python train.py --n_layer=9 --n_kv_head=5 --vocab_size=3532 --rope_fraction=1.0 --init_std_qkv=0.0234 --lr_mult_o=4.0 --beta1=0.9 --train_tokens=378500000 --steps=10276
MLP neurons of a small language model. Each row is named by its layer, matrix (gate and up: input weights; down: output weights) and neuron, and shows model dimensions 192-255. Each number is 128 + 24 x the weight over its row's rms, rounded and kept within 0 to 255. A neuron's up and down rows have the sign that makes its largest values positive.
After each neuron's rows, "fires before" lists the tokens most often just after its 100 highest values on Wikipedia text that the model never trained on; "fires in" lists the words (lower case) most often at its 100 highest values on Wikipedia text that the model never trained on.

L2.gate299 [157 140 124 168 139  81 158 111 132 137 124 107 148 116 114 117 116 121 133  84 151 129 127 126 122 108  95 136 102 129 149 138 130 122 160 117 105 107 134  82 116 145  86 200 148 115 123 154  91 137  92 125 121 125 133 136 112 131  88 113 165 136 151 126]
L2.up299 [167 131 125 113 127 122 138 148 117 132 155 134 153  75 144 112 109  98 125  87 139 130 157 105  90 161 141 174 109 136 135 137 140 131 184  99 122 114 141  91 151 149 107 139 126 162 136 128 174 156 129 150 138 129 159 136 123 106 144 158  76 116 130 111]
L2.down299 [105 124 117 137 126 145 148 118 121  83 113 124 119 119  96 107 122 151 124 117  87 147 104 143 203 112  96 113 109 135 139 117 113 118 145 148 158 150 127 144 135 118 122 158 103 119  91 170 124 116  96 137 101 140 135 149 166 121 108 185 123 140 144  88]
fires before: " the", "ian", " bo", "ony"
fires in: "of", "serbian", "patrol", "ceremony"

L3.gate82 [102 154 119 125 172 128 109  88 113 151 148 142 125 135 112 107  95  89  63 143 138  94 118  92 101 140 137 141 116 175 132 114 100 115 135 145 141 111 143  97 138 147 117 135 160 160 140 121 112 117 134 112  85 113 101 178 149 105 105 138 101 132 121 120]
L3.up82 [106 152  64  90 138 157  73 121 163 114 114 126 122 107 101 130 114 105 157 111  89 137 108 129  96 142 114 145 116 182  87 110  81 151 168 160 111 117 135 121 124  91 153 162 161 116 153 144 147 140 101 116 117 126  95 135 152 145 127 123 172 140 114  89]
L3.down82 [149 141 143 124 156 119 131 119 126  96 124 140 120 133 109 107 154 140  92 137 130 123 130 112 155 138 154 188  94 180  63 132  96 142 137 149 129 159 149 139 137 127 145 135 158 141 120 140 130  80 100 181 116 123 122 144 140 138  91 155 164 122  92 125]
fires before: " the"
fires in: "of", "in", "on"

L3.gate884 [103 103 138  99 129 147  96 135 144 139 118 123 127 148 133 176 103 120 104 159 156 121 120 110 124 105 154 134  80 145 130 104 124 141  93 124 133 126 138 166 131 166 130 167 134 150 123 156 108 130 116 105 141 149  82 148 135  99 126 154 103 147 169 138]
L3.up884 [108 154 132 128 111 115 124 133 108 105 144 139 124 132  97  96 125 131 139 114 117 128 129 126 158 130 120 129  72 107 145 156 116  83 105 148 128 170 156 110 153 141 108 127 116 131 156  98 163 148 140 104 143  98 144  65 159  90 117 144 102 168 168 116]
L3.down884 [120 143 144 106 145 166 126 114 172 123 139 124 137 156 142 100 158 155 112 117 110 170 131 155 170 103 142 165 108 146  54 102 167 121 170 116 117 150 110 117 117 143 101 128 103 110  76 122 132 164 111 127 129 149 176 176  84 121  84 118 122 157 123 125]
fires before: " the", " a"
fires in: "of"

L2.gate728 [154 144 117 127 137 113 143 113 140 111 164 122 190  91 145 140 136 179 132 122 158 109 122 141  67 130 142  98 153 110 148 115 143 142  95 125 129 121 144 156 137  93 150 107 146  97 109 136 102 156 121 147 150  73 190 154 139 110 153  91 133 124 131 153]
L2.up728 [115 154  86 149 111 122 146 137  79 129 181 130 150 141 176 146 143 106 125  84 146 141 157 155 127 140 182 108 118 118  96 130 123  92 101 149 156 110  99 135 123  88 141 121 139 142  79 145 138 141 102  79 146 128 151 125 127 163 128  90 130 136 121  98]
L2.down728 [135 112 124 151 115 110 120 134 134 139 140 168 130 164 100 150 185 137  84  72 129 142 134 127 224 176 113 143 149 144 179 129 119 126 119 134 118 146  99 161 127 139 136 163 160 111  63 118  98 109  79  99 133 105 112 154 106  80  80 107 119 115 143  93]
fires before: ":"
fires in: "by", "code", "zone", "total", "country", "density"

L3.gate508 [157 133 127 102 143 130 129 124 198 152 132 136  96 139 102  72 127 142 134 147 122  94  98 110 121 138  98 136  92 155 122 129 116 117 119 154 121 147 124  82 111 131 115  84 127 100 139 104 101  87  96 199  74 149 134 119 121  99  91 132 162 118 174 108]
L3.up508 [150 119 126 124 141 130 159  99 130 125 160 156 129 139 102 108 140 150 148 141 180  96 100 108 130 134  95  97 131 160 167 102 121 139 143 119 107 147 164 139 124 120 147 125 129 176 111 127 141 140  90 106 100  88 103 160 147 133 104 111 180 135 135 147]
L3.down508 [102 149 127 132 128 174 189 140 126 170 125 163 110 171 108 103 120 144 132 129 138 119 122 122 180 117 120 126 127 119  92 153 108  61 104 102  84 149 128 130 135 113 161 146 154 123 190 173 119 155  82 146 115  96 150 119 151 133 131 165 175  89 110  80]
fires before: " the", " a", " by", " his", " it"
fires in: "in", "made", "wrote", "of", "published", "on"

L3.gate1222 [150 113 140 126 122  96 162 135  89 107 130 112 110 117 124 173 160 135 107 119 134 119  90 121 155 138 135 116 192 118 112 120 124 117 116 194 164 160 179 156 104 138 157  89 155 150 108  87 139  94 140 108 137 125 110 131 132  93 140 131 116 147 142  97]
L3.up1222 [136 100 126 132  86 140  86 147 157 108 125 142 117 125 151 132 137 157 121 156 118 157 112  86 122 160 119 124 156 103 134 109  93 126 124 137 160 151 117  96 185 125 150 126 132 121  81 128 174 111  60 102 128 123 148 133  92 103 133  76 135 101 140 134]
L3.down1222 [164 167 152 161 185 157 132 129 129 119 128 134 168  98 146 124 147 148 117 124  82 152 115 145 133 136 109 105 150 130 167 127 113 117 113 141 138 128 109 158 173 137 162 132 183 169 164 147 122 122 100 134 150 102 103 176 141 114 120 156 137  85 128 131]
fires before: "==", " life", " in", " ==", " and", " the"
fires in: "life", "born", "to", "early", "personal"

L2.gate855 [ 88 123 101 145 122 176 127 135 104  92 124 158 113 142 124 122 139 135  89 129 107 134 192 149 100 131 137 109 155 133 151 102 163  93 102 116 150 112 111 115 160  99 108  97 139 140 119 132 153  92 145 138 127 139 136 135 145 132 130 152 140 126 130 152]
L2.up855 [160 156 111 101 159 111 131 158 126 141  90 114 126 137 123 139 154 144 127  96  98 142 109 129  90 127 107 135 170 108 143 112 117  93  81  90 100 126 120 112  95 109 165  99 149 127 102 129 113 139 138 171 156 143 172 100 178 103 157 126 117  92 108 136]
L2.down855 [110 133 166 150 146 104 132 137 155 135  95 138 119  84 121 149 144  82 135 132 133 102 173 125 121 129 117 159 120 150 125 128 118 113  98 106 154  82 145 117 135 128 135  97 151 145 136 148 123 149 121 132 166 100  91 125 162 137 130 113 141 137  98  94]
fires before: ":", " zone", " (", "ity", "ens", "rea"
fires in: "density", "total", "time", "summer", "area", "country"

L3.gate717 [145 142 147 113 157 151 102 109 110 100  90 120  90 152 109 134 121 107 166 140  82 135 138 136 138 147 135 153  92 117 127 133 145 123 146 131  92 157 133 155 159 100 128 148 117  94 162 140 167 119 131 126 108 150 129 156  89 128 159 164  82 140 117 106]
L3.up717 [136 133 126 137 100 133 136 127 128 123 134 157 162  79 123 123 126 117  95 116 118 109 100 116  92  86 115 120 115 172 108 132 135 114 154 133 136 153 122  99 112 111 130 140 119 109 129 159 115 100 121 181 175 108 114 138 118 150 156 166 100  90 137 164]
L3.down717 [134 115 144 121 159 141 111 141 125 130 102 146 133 110 146 139 145  89  89 153 108 126 122 104  88  98 104 112 137 104  82 120 156 171 136  81 129 111 143  92 120 135 139 162 134 125 111 123 100 159 147 143 167 132 168  84 143 166 119 102 116 151 141 164]
fires before: " the", " its", " them", " which", " these"
fires in: "of"

L3.gate1105 [127 116 137 130 151 103 128 120 126  97 166  92 136 111  79 123 142  96 149 116 141 108 143 100  51 142 137 116 102 179 137 104 115  87 119 148 155 111  87 124 130 159 199 130 138 113 112 134 136 161 122 131 110 123 154 143 122 111 111  70 116 155 132 157]
L3.up1105 [166 127 137 118 159 165 119 148 166 137 101 108 130 139 117 130 133  88 143 101 109 135 125 117 121  99 145 112 134 148 104 130  73 112 119 138 128  96 122 114 110 158 119 156 135 136 170 118 126 157 173 152 141 142 107  98 144  89  86 137 104 135 107 135]
L3.down1105 [119 114 122 131 159 130 123 125 133 116 121 114 147 156 102 111 114 106 123 114 131 133 105 139  51  76 148  62 106 155  91  98  93  98 121 107 147 116 123 108 133 181 147 133 102 102 145 116 129 147 101 133 152 136 112 123 113 129 122 100  96 167  92 128]
fires before: " the", " them", " its", " these", "ass"
fires in: "of", "class"